Weights of a small GPT-style language model, trained from scratch on English Wikipedia.
Architecture: rotary positions, no biases in attention or MLP.
MLP neurons of a small language model. Each row is named by its layer, matrix (gate and up: input weights) and neuron, and shows model dimensions 384-511. Each number is 500 + 40 x the weight over its row's rms, rounded and kept within 0 to 999. Numbers have three digits each. A neuron's up and down rows have the sign that makes its largest values positive.
Before each neuron's rows, "fires in" lists the words (lower case) most often at its 100 highest values on Wikipedia text that the model never trained on.

fires in: "of", "to", "in", "august"
L3.gate122:415522501547487486436511406524534616511442491469510488437534447465553420486444538521531496504499530490511501512516554481521482566546415541498506483538540470505495444449438475543483457577498486570535523557510492517508467417586471550478569488521489439507467483520525488509433509472498531568480453421475542486524467399533550570523568507490491465510502509494492515566467546508447431481506
L3.up122:410489553426457458531515522528533553457561568481483463388462469461496487452476493495559506500498489559526455563522501487515418434489489513512494506487526532505503529515501539488527546502545501476542471450507477486475500484514449549479580475518460455581472534438501507541484482451514530520534537454519519476521458473490531539488475511436504484520485529480524486496497544445470459548493

fires in: "to", "can", "may", "s"
L3.gate5:432480495479404521477519465477504541534526481512508455435498521547521462474463521582494509546548495535447585441444565495470525436477492559544508584503447567491481511435464449528500511500471511496543518496519542566415461537540554540513554469572525568507488472506509493490472495444476517437557525538539488464493522607482502511596528446523557503439471533520518503500614509476468454493545
L3.up5:483465482545466476538504489471477467465524488532534567470557515465519538473443492507470508491543529562521493512512515450508488455452556482556540537526481473512496575516444553498447486520388499466529504465524518595450529480545473546495427472548509468469460524452514470482433526562513566445517569437435594459423427485467474506539488515537537503503563590476533432494474497480431494394542

fires in: "of", "representing", "field", "with", "represented", "squadron"
L3.gate1147:460496436498448456529507474496485537587488473502461577512488488543543484505538485487489486543468496458416411494482451557510512580486551372534565439463423458505430493565477438441508510487493430462491519540500565514493501489515530462424520486516481448514493447420561524514490525582504497467490514460489548505551536549466543520492449465548550559525503443515474462507515470529485535477463
L3.up1147:522500509513476495514476499501464473505497547507492541503428480550498447496555528433546457463506490464446469568534480482526526495413481423461480503523450498510477462576537489504557521480445395487499492468567515504425482566462486511484504511505536497506501445464476469469505510561499517490585527470434551523554512517533511504563508543532550563498526448512486527515459444551506506434533

fires in: "to", "despite", "more", "only", "there", "however"
L3.gate1651:481471476495574494475462513484481497533436509481438481488515546456442491382589475418446532542463490534514514499486506496495515487536493458520506514527477475513459530506508449513486496488531543460480448486466486463486446469500451487436452527509525492515486551520494441458533518502485515509541503479532530504509514498543508513450528480517503529498501447510493500496413529456419483516434
L3.up1651:485516485472549519467458476516478540513467587555428529537471538501531488507514440552505543557553517537504529472478444510506432530541515520464604551485501491487462486486547506495550524474501534509548497488515493547581523511546499525425525446462434473457441493542519550534480509489475491500465449509486543520487445548506464448502483561457449573586551462478492484504462506476453478529462

fires in: "with", "for", "by", "to", "of", "from"
L3.gate1114:548535479482500508463530499496466483477513480478438455505450469505513500446527488475522440452424498470460564547475443528489488436536485420566501480531518563506467453555465475451489542486514497518485596478465421519529507536551603535446404506576483532520541416485509507541518405496460436487506577494451451540549485496562503538560519519514548506542537475500459526505503474437436447583459
L3.up1114:492527441481449491506537541469484516455501488501481536543497532497514495481523456475530506563432472495503545512451513467424512452401496480453493541486521463552481524471544519504458497558431532553484518508490567492534469504483448525468485417500546500633489469441474506541566501504526505560434464573509456458434496604449527580508402547501514507557478454451396533514442427490547485488485

fires in: "of", "hebron"
L3.gate1199:514483436451559471510535454483477546500477570637516446462436510476478519510532473472513556550458527509508431486464476438471563538530499474589544474484469482464586527542595550464466461536514551472458490473516526530528559555475486487506511544496442513421509514469520487485537457434548545523456535505532563593518486429486513484484451518542431470489504545553498562539580559443491521484489
L3.up1199:456437472457578449448502553494492465434338526516508490627538459436531543437545491556478538458510555488522511542538534536517518571468468468473515496490499461504535506390503460450436500489504532470473489458541540491568478532515492469531515548488467541474511510501408504467544507453429505550479544474495511519518512480475534500590510560458521489505508521476461540529472503491467487494474

fires in: "later", "since", "lost", "recently", "older"
L3.gate186:470514496520475531539491458501471521488492511567554492490468531498522510525559551505408489513554445486504510524518441543470477503501533597456539516481424521464475476552508487544489481473420525543546458557412530435473573476623562513409510458439480524532541426545541474488479512482522497498493489548434442460541509462535500445459500455496478510525486477528442512468569445434453497492424
L3.up186:490549491456488520542503468526450466479477454505483451543551530434459488505449539520428542522494512464535524530451485479559574474465521509477499538526463477512504498468459483509505579525449463528507430502460474484499480440521481466533519501413502443522518474474458484537496508452517519520540525540459477554497519412456556491522477506450502571491532522448472533463480497503498437521479

fires in: "and", "in", "for", "to"
L3.gate179:473475546530465490537475502519452502521533530525511448531491517412492502483530459471550553494494468530496498452448466510514445433503539488499439431499439538518502475527502479497401538505469420495401497475459481508373528510445503511486452525521448460484476492557545545488379495506546509490498541521516520499490511494514449528545554406491499557432544515560533556490557531450475482457530
L3.up179:499489552531544408615552491522498484498456496438497481520483565446523437507525465481483476467486453509522468531537459507558475463491488482459516461478494509541520440521523534510504506494486534467493550420460539548528528523467554451464456549537548530496522557456491490439493404532455515534468424492519555508520519521429386500534503477469478508478476472538449539468547483499513507550493

fires in: "0", "9", "8", "3"
L3.gate1060:521554474517494519510532514558541549602485480509486484468585562537586496519567491479501487522475499471525496545488437440529511501512465528553504478494517484511504481488482569512539584401501485578461526553499497538578480443502507472508512488470430480529471486565499547544544505461459489521470482591509522528514501477529511488491470541498497409543414532517442528483499426467504440463538
L3.up1060:552542494443524428505554436491471554466555479519457522475498513505577499429591535518541513464487539496516446503476498478493577462533518532551514511510520542456470474560481498490502491452544527557513499512518514450509528437559459471592512462498521520550480447474558494512496505461524449443449572532472483497486587502574524466491546488461438515437464497475560487519538511501516551518461

fires in: "of", "were", "in", "are", "is", "to"
L3.gate1218:544457590501514492504547449457543501572440541548484513484443494490407473501515473610495523482454475506529425555520546509533559532431472566564527483476498487517592468525480582520506484456519535515486563461496475549522474537496529469507503513509507524462505524503487541566506456547547486528503522469448540565454487514489507430481536505497575491497500526454462517430536556513502466501463
L3.up1218:498517453537542467420462505518535518483515574504492504530407471498436533531486540590464494490392464479486463542496521515486582472538481541538478521549504511487544473563529544530582473552511497577537542506469566476504503531473525448522497527516524528510518468513483446579580468572578518473513518474461522589480570465484480524523518455450494465494461555501473513486453528545484471545520

fires in: "in", "into", "the", "0"
L3.gate213:489518469389481562513555489503508560506515544504489501521479512462488474518439467541477501476509567518547512491472400519474559562551465417490505454559513468419496513543486522492523469509492505559542457504489519458487517439515539433518589484502456484548414421531486518486534531515497559541505411487499448502523482516477539469489510540518504514522569481545490460515505539480551478442448
L3.up213:513516462474486466478469477471444524590485488497481437437510498424508547465521491565459533527515457442494501430428531499462492528489443504525459450511538527557485519569439472495455571492589501507451541516504526544474580505499558501452521445517532441550611528596529451524454479501455504525546529494479560502480540506566539491475501527555505493454510531562516442539440513494444486553533

fires in: "and", "however", "there", "it", "but"
L3.gate492:489566519494551494467444486470439503537510503495515453488498496484507514472510537515531557457555494492442483471452500452465455561560494472473485462527533566513527516424507473498453419427519529493428456495476435507477469499538555508437418434481469451478424465474464545491510547479572447551522477523482495566450489432520485552511517447510454492470556465536462507523495441497588452484522
L3.up492:467513461500516463531553511504468501507429426483427577472464477483468512459512496477515451471522515474484479392525515563515430482539548569514553474498573422450476455498524550531482550502537475503503480464421553555455563480471352527439525461486481519520545499504467541469525504498474526478451478542436483525500520518463467524549443546522490503448494538404587591475540481523456495502470

fires in: "of", "to", "despite", "among", "serving"
L3.gate1081:546558503497494554480442480461534529513524490555516510456497479512456479455593470521487493539453483537511464477542487476465525550572478495519458486445484475492494490458525432531505476543502453523477542522450522447551533475537502429508469520420485479525426544464536495481585532512471499459468511425525553536478545501404427538462452483509485461478512475507449494481497557495466567520445
L3.up1081:515470407502514512493434501515438498445536444443538416498456413491452501427496478504422503470443476459464542493468532428463511447542576467506476488452450536481545486424469510463535523441507510486448500591485552496495528445509508471569513513502484532532480497557493486493485446513488430540580561469422484480523478563427509550490508482505574446487479524522593503561525481461444580519484

fires in: "of", "to", "with", "by"
L3.gate583:475532495486497574494540591504512555480533538476557410476444498539469487486541573524557506534491476501484507517549522442506388543469535578451482529462455452565484466536501501462510504500483527471462521452467575555472490467485464533455464544518456464506527535465478451468457488519515546478458518495553595533519520559439486494546448490515456470402509490527546537520473416462448586543499
L3.up583:448492536469449417540449523487531542541515528548501491491487491481492528476502446523503522571506499530579470448526519447573453497462496535556472500499521585498477539536554523429603444483517579473481457527492592427451492592448501512486510540486440518606458495463439490488479517486519555494466489474469477538536503479483503496549419535545528425448482472507583508556447494498457577542416

fires in: "is", "has", "grigorovich", "features", "uses", "lost"
L3.gate1676:486499473565509472441500512543512478472515525468504569438542452416528500479488521505468469479526438515500569487453539521462505542432500473498478475561516426510536497445529498525542483452495437566505563563511501450510468537506553556468506546492523493492558510455516492474506481552521499520508491480462496497525502545527515562557452518459556425501507493531497442526470493539522535443537
L3.up1676:523557489523541561466495512511499420451497513415502546438515452493466515487487479541501507454556419465499500529479522520457558491501485541450451481521589439477510436433477439480492420451494527518554502481501572526550536450535506517503532455402650494503569517583490456461474543438460525505532452474537446507503524461577468470530467526532484505448523478496484426495453480506518499498553

fires in: "of", "was", "at", "attended", "became", "is"
L3.gate1635:465482472435511565510459458559540487465452540523516531448496464466454569503503496524489500471532617463537450489511484510474516476493449528440575495506538540552438531475460578475502534491542511496454526510484455469493475534480487489478524458512548487475569459500481530489487479475555507513448575500475566537473447486455549465503531464439526547520476539465595501424477532445533489560485
L3.up1635:473526428495476467454470554532511499463527446508528519423472564475474468475552521535539509523518548523620505521441439520502525493526502471493509546540544491482425497525458551558523534453483484516463514457555486479468575500426463521431494505468527574533577473500447570540534508482497559576467525532484590556531512520510539465514472506511533500480438504493487482473487519500489505468531

fires in: "0", "in", "1", "started", "3"
L3.gate1674:492459457475475485507476498513559485532488577498488510533497497531472451457461447477469572499497486575484537517509476501537443533472552532544452546512500442504515525489475496462458428480509574584622506503520524468518508421480450516461568498429474491530410493493502504507499538531520464517498517568519495489511561484509545476556538477500539511565478488509532482525482509506504475497526
L3.up1674:512521456457476433523513533543516501421440457501508534492454542457494487481498434468531612467471485504543518519499413522533517479492523576439499557505470417552490523535534458485424461454485455548502509498588494423504528424536577503531597435480466467470434528495446450502496497585496496503518476549511540579446490545498431471492532490538507441449491463516542468519485506528537433511520

fires in: "that", "addition", "he", "they"
L3.gate1596:529549515486460490518528491449528463478485556561504478515519481479517489485460585479468511531531524556519489508482477488521465588487538493507473441517502407420451485486554439470564495463543481480458486523544473493498452505496528491463522379412506522504502453422457483468517525456479484503437536562505501499466403557546505485530486513505521448516466521418472468511565499561488520505472
L3.up1596:540518484541553493510480519490568503506470581593464490492483586508564411408499455434442440540524495423533467487486541568388521488540488527519604516422479495540521497468425483485486494477508494501465441433485488512513508544447505526515441420472556449480519452529428448498547503511514488429536539470471423455473491447505564559454528577471531433502491480491511485508512473517536551463472

fires in: "can", "to", "could", "may", "would", "is"
L3.gate236:471529523500474447521566496517397472508559484541509517458561504444478460521486533540516491550496511475502423444504428469418476442512548422478522491547516544478505544524492531548588475523492550508476456407542491531496465514524586508519514411507504546457509491532483490479446485456482499446555521553413533484474520469550501461501414476530458474458475471465496501503479528488538418420502
L3.up236:446475465531469512478595436508499451479514492526460522563509515491500472464496524462471498549566491494550540478559480497515456435484499557510489488595525510463532445565518441485495485525534534476489462492443471538470502552468486469536488473476524576563445520483426509508499447507509440499517530472563458564530470564522521579471496484516510491508474565532493483542535486510518426455549

fires in: "was", "is"
L3.gate1323:469524506517509469572471518508403520497533475505423496497550523475478421483566539463412452538502542435490491501556466472492534466449501447477457476472483552475467523490477520495476521476508570480514509446477475523473554510530499498465512566455487443508556505576500417503506542492476535502490443551528479533483501461521476514529587449525508501445540529464462503477474589501567514434510
L3.up1323:593516434477469488522496487447449441453445512544491437502453496465497535517507511552517590482520505422516489519541577469442541497505430466571473511472518542467579531541485469574474511507519521460486542485564498435479484526573458517499502520530552516501564530571484519491474508474538489568442516477525523518494413506542508550441563549508572528561482461491434556514548510500493578459539

fires in: "and", "was", "is", "later"
L3.gate437:525492483562514487496472509404489451495514408509467576525485498461448509532464449474536484377538461480428486491495504502493487593416456490450496517466527503584489488430456535524470457511595489471517547587453546474488506437441477530458547434530529522460496532497431523542517539519515544500540489448437485529570459430479489486522506550490499552523474535546466452492492544513491489510483
L3.up437:546523495505477533494480416465485430451511468465495503517482482559499499511599507481559530477466483518473498568531528492469525488489539468485495536496530471468507453483481496462475489482507489479474458485586556493514570536501483453488523481464446530482584502504518498452490538492535414442475548498511501542481445568543493474474507499495519497469542564547462538527526491476459547552472

fires in: "of", "during", "to", "despite", "following"
L3.gate1001:467539545477468502453479548458564481536464483544505431476520463497508499504505494508483496505527591541544492455488516548488553524524544488532511461510487478518540492522560490563566517551468496447484466579531471532430553503478556502482461541425494424488453495500503418438489478512450485508487495460548549528433559492512501506517491487477505497589496510528517545533466515489447527529501
L3.up1001:476445470523552498535424464525509493481502514461517479509456488501508395569479498469508471594506581500431507492539541499488545502595483505540447496464449513443526487538469471508493518472495536474482495514532629481522474508503521553478479486423501485493526457498562424552592458499473508446537521472558491562544491556501483453447466550499541489446450535535494496553544598480501479481503

fires in: "has", "with", "have", "is", "are"
L3.gate949:505491496519477518488460488448509470508473483522537535474539499481505566431510515448484530482490458556500453462592524518468500477488574493510468551551515441539540448500538524452456496568548513496464513462532496548482497544524443496477472485570478566486497455507411537500503382496448503495453484474539504521501462434518486523482478469537507432463472490557496498516490489453610556570553
L3.up949:462525482497465569521558499449506515493501487550501511456505529492459547467563396491528494534568423524426452552499564442465471521486484475524416486482493420496405548444575511479513502508458541440529499488584479599473471527565439530447494501515524540440443514525511445469443436475497496540528459565450471527499482444544569508487495518520450397496485519514444502494433560475507529488516

fires in: "and", "of", "or"
L3.gate647:515534460533509502511461460467508513491418464500448555493504529554509513471452487569477509498553419523488530578539520581528513477496556523511510534500464526527476496500583548512574550625537521497542547546516431523565489444439507438482455524549531426565486436472475444492520508511497453491574496457501460506582545481481505538519544516485489439492464483482450511454526461549497581516454
L3.up647:513507456494523431541471436498520500460496520463390539448496435511561507498526472399519476503451420429501457475551480527511458499456490488379462560538486468486544439506448507589508505467530457470540588567564498520489529521562537525456526512632469438572458425470490501498433464531538508519541534483543499533546521497527565459452531495450581490467455518427465500487412459529436571417443

fires in: "is", "list", "an", "was", "made", "a"
L3.gate1467:506523539422593463504457464505543516503438447455571474483502537456425544575463558549513467451548526512551483529501477483461485491462494492445454535472467478489558493472460529465483461540452598478489607551490420498525496562466458500541502469518526486435470516545547569553515448509492511435563483527423523494516419475499527477445472482449468547458505530550492416538454501518512454576464
L3.up1467:524473530538509530534483425507491494520509416524502477510520493447432519527522563511473492469456498505523473532520470566465550483507450528508463517596568449398562485524498416472480464494468518585521500505536525444526483424486469481493506528493476582515519551514550544457481498523549551538523536497470508485445459488517540434517553518467438501521590478454538514506529530510516464533493

fires in: "to", "than", "of", "from", "0", "vs"
L3.gate763:418543528505495522529428486461477519537543463482520520492490506539539519469512581568477500476466545429531525461571494492493494433462479519486446501436481479490504591489555491520524486555413488557520487538550575506552442413492490526516487513549450456486456466481453471460470484469496486488466448492509499527525551462451444498512482531495529582477437486482491513458460560454553444486435
L3.up763:552507443441539474503521520499491560495406449554522568467467489463532533518494465484567440537518550560466508523558508473469530491458476459521480424484503484415478467488520482549531498494501546556509504506498467509509487447485461437529508529484539510487457486443492506521499610470506507479518420426435406532520483505463493515503423500386543492409521495533479502526514505589526570407484

fires in: "january", "february", "october", "june", "july", "april"
L3.gate192:513454586527440499548395481493507572414494464512507455472450464555560527435495501442486493450492466452528460552507530451485475477499527417509506510520555530468482472531457463468423472536468511575495414528545523485496441532524544472540461539491569518486590463505547465491446524483521515463496467481510498537469551506544469531459544555500496477460482508473461444558536476443449418510503
L3.up192:511508459435555414550427428496528471521533463541564531536518488535553523566532577500527496466487475423526515519454453501469430475506513509536434526502516512476541459513514489489495517527544510504452530463481512443506474480536506542457442511510560488526539422440558504507470532429465510522425460534474475467499484561503464499430539516519484521512516537460538453545427455534533505504457

fires in: "of", "those", "swifts", "were", "much", "such"
L3.gate1538:509488523471494425466500548482497537529489558450474461493476522489492463516453478501515458564532498455455454499480525506517462502497576497420439418505489461496425523522442476496546478460505468502495508572555440436499476490478493485504450506514522467534440439459510564463528447517559425596468464518493472478520471412417446473474509542507486501490500466513378431493506476515512551438527
L3.up1538:527507460498450484523459554544547538524447445499474462497455458424515511539530424537524462476550482482492464437515521548462435509502483467396492504539493497561553403550510484500486529463536453465449481519471475473532509511507536441461482439451529523449442431512516464490559505377468512576521503504527496561444428510563520435496491555566425509496508487511461467468453475539486503504545

fires in: "of", "in", "from", "attend", "spaceport", "at"
L3.gate1981:475475474443523502464558522506474476484445505519529503491475587517488453530507491511445528478504543505444550532535478555552492469488519504526497451515546596524545508475503515579486498523520462439571503528487506460458508586451468478395574530503531504594472427459523490489516527478560505537438489488448536510520437451497494571485502557610506491547485561489459512450550439528521502480475
L3.up1981:496500447540491499490454492495523463538459514504431516496505440482503492431481522488579496561538507579557461473430459530537452481480574456521488427564587564545465512499488565506443561565455473565553502501555449554544527511410483532459502490494479459497530446502468483468494501475549480486457486539533522457431481439516475506553443547462523501500499503468507528511550508556429504584447

fires in: "of", "for", "sims"
L3.gate292:483523436497519498498467457470449517510563532478568520469515507544567539494511452522519543479503522468474509494453452427541446530488487533500496507525523547544527494516527480423484424512448525478523496550507472484477511559502534518449515529575489512453487509538551556424438473448485488527510445478493460510458526461425580529553481458507488518498538501483450443475512459555452510452489
L3.up292:501422472490531382534508504484427400530495485451564461454466410460553479487470499533475436543545459544530524527461474471557511535486581527457495475488532421544487537504552466427498423518549427444526503460446489497495496501527549500500538535520498489518406548540479503455522457549523547507557480526547455544543561492454483544494479457510509469532577510561515441438470454505527491543487

fires in: "new", "own", "second", "full", "previous", "another"
L3.gate720:460482451486506477486476547498418491510527503462551492476516517515528505506478570467555558513517511460527451522488506455377492451508483541571514520512503493453486468543494500498546502397462542494530528502488471495458602457475489565503497491443536487432518473571519501548549499523463568472498504509531448517459485488498517480522455490652474510538528552494548514379481465467549501577494
L3.up720:539545604512589435569478455512508496483455520533465505476496522527481449412471490550461565519571501517518499487488453519450497542486499534550530511516494518507570564532544394487538513508507482459552493520549517461587471537496501488463476529507460471495462570539542522574521471483502458452563469492473475487495564535519554456438506512418454480442492522441471529571529521518557479436489

fires in: "for", "with", "when", "where", "after"
L3.gate1284:461541534496445503484531543470498473554488515532451482539465475467599435432522491497498541499494482636406510501489562406477513530495537475500399488511508462479393485497450538503531548489442544534579502548516468520465481522481525487520506584533436525568460446495556456512558375514500394442655426507591471481564563537483501473459481496494497591462483508528511550489480412472551523565485
L3.up1284:540567479439487424500550520467517511436428541528478443521495443493496504504542469505513530502472494434545505432474501483505561480490479547491508528551480484495461426449545506481533504583517529530467541516562529538547500490604488424412469487468546510471510489461482470490465508547497499441515464483476478471466490435554547515490515473466531375427556626472419542516509428514539461462446

fires in: "has", "have", "had", "also"
L3.gate123:498494436495459443514508549473575494466484515528514513474512531550455474527566529461554501479584512519483516558479601447543570567435571476461485522488537457528466438513480501544522492493521519406527486492537493487431389515498449414450473460467550496503490531487528510422452486485576497525485587465543547508482523545545525480492400533483521486474493523540454468525462468404531514448556
L3.up123:552539549458488520429570408567458479509520564496539549549545535487513521479547475498531565485536500466558512559415561446540489464565619479491408450478486469493499492522450539499492388437554463549478552471542505552452499550466564535447420534536492492467523507521413497506523503561519546498540513513503409481523513470423463566512496507536555463454515564546521502547433463420556538463517

fires in: "of", "in", "at", "with", "among", "by"
L3.gate1013:515529462485516479547512514519507567511581536463582407539461528450543502477470463486566440509500528516500453449505531529476535449402531453557494396561538450495439457508484487522523479535423508540487491485465492476508502521494459536433502521483471445549468464485507501561509397456522562497515455491537500468559523522471487511492506577454519548505530508509477560453507483461471490528496
L3.up1013:513578486467527474512508489527488490560473452496550479526476559546445508470584500448545476537483413527471456501528464459457531469451527464494473515524606498532440510493569551476537444540456484424421575438475498533494504461509514479466515468511510583495548489587502548408546502460520460433424496541519463484575551494496555516477541484484530518510557478513532534565492450486510447514502

fires in: "by", "of", "bye", "through"
L3.gate844:441566472500540518512410494534519563543527516426477515532457458454583538498452485460521559517553526473516515450482474539525445515547467470495411476506544515455532505506444459546546491480525505588437497450546462465451509454500568507477551504479565484493517536441528535530547503501528599481503487401506547536531576489496647486515499545519513451478512418571466459476481468497571499502499
L3.up844:551483504523489434498447512486542464502496581503540553514526449539524491498471485452548535445511498501575482431544483549503474489521522457447525470515447507462566444446419441541518494483540468501455490501483492469476522530498571537439465564455542517550500525437493557457451555472458502488427498461512564501493537494535525465452504489482508437413486490544426549545536533503538516511506

fires in: "of", "since", "m", "ave", "before", "g"
L3.gate232:549543449423551485440565486518488530502566533582416515521537456445557501558501479529468515534486472531516445516433504533482471485527486526517506485458481453503477466469522532552447468519517483466538426520558536538492563476524516448475525558520493502504521481530492543507539470506502548492506512505512446461503523480571586513570531503477510521508518511547527474474520543443476506549514
L3.up232:494484505483513509481485525523528519510545535516504488579518511512509526495586518469495459504626493550494543479485522533432520497477452472461487561543550523427499486518550524589525485465455410496477535470492524551459488472540520449455474529500490472509496495535542534508497532473508558580528456412496461526581544434485459508559508491416489513500487482515520509506464494524546548531510

fires in: "of", "including", "nasr", "into", "particularly"
L3.gate1309:494508452445496484445485474514487496562454513508502486431550502441536518499533390524464537441537491555486567478545512487501557503558518422481511484505446510463566501454574448511470481559465470484472517535569542483535489464518522480468508487590501537466489482532510470527453490512477518515542491475575532579488517507495452461472530512461478416532567529464419481521462414457579523525512
L3.up1309:512556505478519493447531447493482436429569511499454561444525522506408536515497443468536470548503476551546486398570460513512506489509509453512444508491539564489503468486448523449504456451568499468495542531506450466509475525495389468469467461523481448502508539533527419406524544547452506508536486565493561482415593568554492478475435521552489426488432518546561492506426451424519508449506

fires in: "is", "was", "of", "has", "had", "as"
L3.gate1735:481564527502557497491446465534527464511482550517480524456542482515477479526482493500498516492481480517535499480504556517525465506450499563532421473484533419464487564524450525508506463454500497463510446441515532451531455471507546493485521512555536508448569526396526492469478487520505463457481504551487521485425493519513503506514536504535474516538510505482521528485483535489575519488560
L3.up1735:476477461539480535539542449507473571484491474482483545458521535545514479561524476508533455528459456437512541481511530503494431594480517508481475468529526467550571487512466458386462490489546468464452419531482528506494540531569447482506527482506540515474524505447514527552433426518528501408405513498498502519523567479503530529515529557447490481516494576511534562468546567487505506499436

fires in: "against", "of", "by", "to", "with"
L3.gate385:550541562472509524402475494509512442493506503448541456492465497479470499485518450552507510515559480473391564501494500427430451446478564532449450496532495549504477510523473497500433538483509511474384475455463484564534464492490532529492543450575562492463538479491445469530509535503506480512529503489539507535467462519582465451506464538448481495425460454438512513540516498545526519452496
L3.up385:461488552505498540452418490456508516506523504487519443469445435480561548437483534496498478526483546560377483510538457463497504492541511524383478569496571494500525491447427472499522544538465472541458498518460467547521460585529533505497508487587449462533539543503531487530553580461527464475486500511531499454532496519495512516510485514500442479488510492478438506514515478531586557593499

fires in: "to", "by", "of", "through", "from", "with"
L3.gate8:506530481532456433518557518398596480479454610557460491505415465448541468471514437527551467516551477469530543554484512496471503567406494413443480474509515436483475507501487502514557505500482551514477547512498461525456550522489493462466532486462493508541448478534493468480465453538436509531487489526527493537488492544530526530461485531529531505478520515548541531516534487556479605471542
L3.up8:453453562494558454465433474471520625533503494540456474470436486563517522558559465617490484509568484510519539519496541454533463486452497519462421546547585508551548489535481501476457484550465581586454470476497537478564488493420560495495496492472541485488539484527416457506524476526470512444487527500541461487532538501439564518443488491509499488546505493516483522525450519535479476507494

fires in: "and", "or", "even", "also", "nor", "particularly"
L3.gate1519:493478492468464497465463542499530496452515423460532457527520444544547465468464485527470566556555468463523526492499542475541416475528459492486530424523493542511561496504582466490499475571530466524475481546472458487516458457473442547506493430580404562502510515522502493462518595527443523517533428550444512537491521439479487569526494464501541516484524574500452476441526448538454507437478
L3.up1519:502409445464483462461502477509485545509530447477491480547552460460530553513448487531510541474531552489482536477517452559513529454492489488523491544489401579448535495499557469532561526478499494494475508539541448513501467518502503443509455534596494522551517520517509503483527543501558471508459495534485534580502564439476499550541587483509549551426415528484479459530452458498523521493492

fires in: "of", "to", "after", "on"
L3.gate83:453529532451573493507464502506451438512489469526447467436541493525492577525484460543474476444496513482531480525552491486451462483540474598503531471517459470465526503484441471508508448510404447454481503470476562562502459543490550515537531488499453545495408485506500408540485547527505521454503589483475489488481455509479486559427507483508488510500516469502480537502512467540529561506481
L3.up83:498520546422563532604435530495462460548490482514490472461500486526467446473504529569528516484513551541480500500586470517493494527468541519523548475471500537510516559513460491531530533487425436458589479535378494553584471507471516487540424495483533596543493559539434418458451501546522457452457499502493499523442459464503474588468463562419501508473500532502552454457525540447476570484501

fires in: "of", "in"
L3.gate1258:539522476453526474443490512480437450523483530507492468468470528545434565480469481442487514442473415447550505494497454472488496593476524517497462461420511518562513539503496550479420444541522548565485510538488556587556597517450473497495509481532524472506502479522479472488456422401541505500483495490589532520492506423483565464486514508583507500505515515575509395517452519498423494466497
L3.up1258:522550495507478516499478448521515506458451474548558518459552542501501519469508485539455467511446463410517403476546477413488469568488501482485507480431522495563486487471542486490435554586552498514516497541490549542546553523448546465566485495539555512510529496456492469462474494463588535458498519446494524471508527511465486472399510456490484498491526524554584515539517520451504437450482

fires in: "was", "as", "not", "while", "m", "still"
L3.gate971:537577440474564494492551538513523514485517500473479509437594543546470479474488468503539544490489501486493502511501498521538497464502552509496463478547542523491454520545504481514447550493522484551485420500502540447516488474370520445517545493523503394561519541515561539490457481458380505476453505523493510527511523494481469544549479513500468526586479568494482471548468473444535554493555
L3.up971:483477522527447546455521504523503581492497523497565516443488554502479419547520449499491519458449627496523469491504481531488420490543568475580491460495457482466489476616475484538498536477465499538486508510503493448517521467507422477511505462542510416532585514450468473493529475516458506486474466546473548472508414529453448471557535487492554503536467576496550440478552463515492501486586

fires in: "of", "that", "for"
L3.gate1691:514526473505459499467482519472501512466493452489483506573478494430497463392523393500566445448526507536514489462478488465443471467474526504532513536470518481563468489559451520437452504424448465484525494455515451512493502495488528465457454605506536495454436438475480561480448499523538499558522386551524512512502466485467573511510390498516517545509533460585537499466506506495437464521550
L3.up1691:527529491495521451538508505526559473460520528585499535486440420469451502454480477469515464569483534531513497429471566508540414489533504524538482527542524446502509517511467550449510467497453511546537456498557574579443446535505464483496426518479488527471450463511392527566470476488544506447491473444544533469489473467482481483454427509568498462541495498519522466591495507500527434456515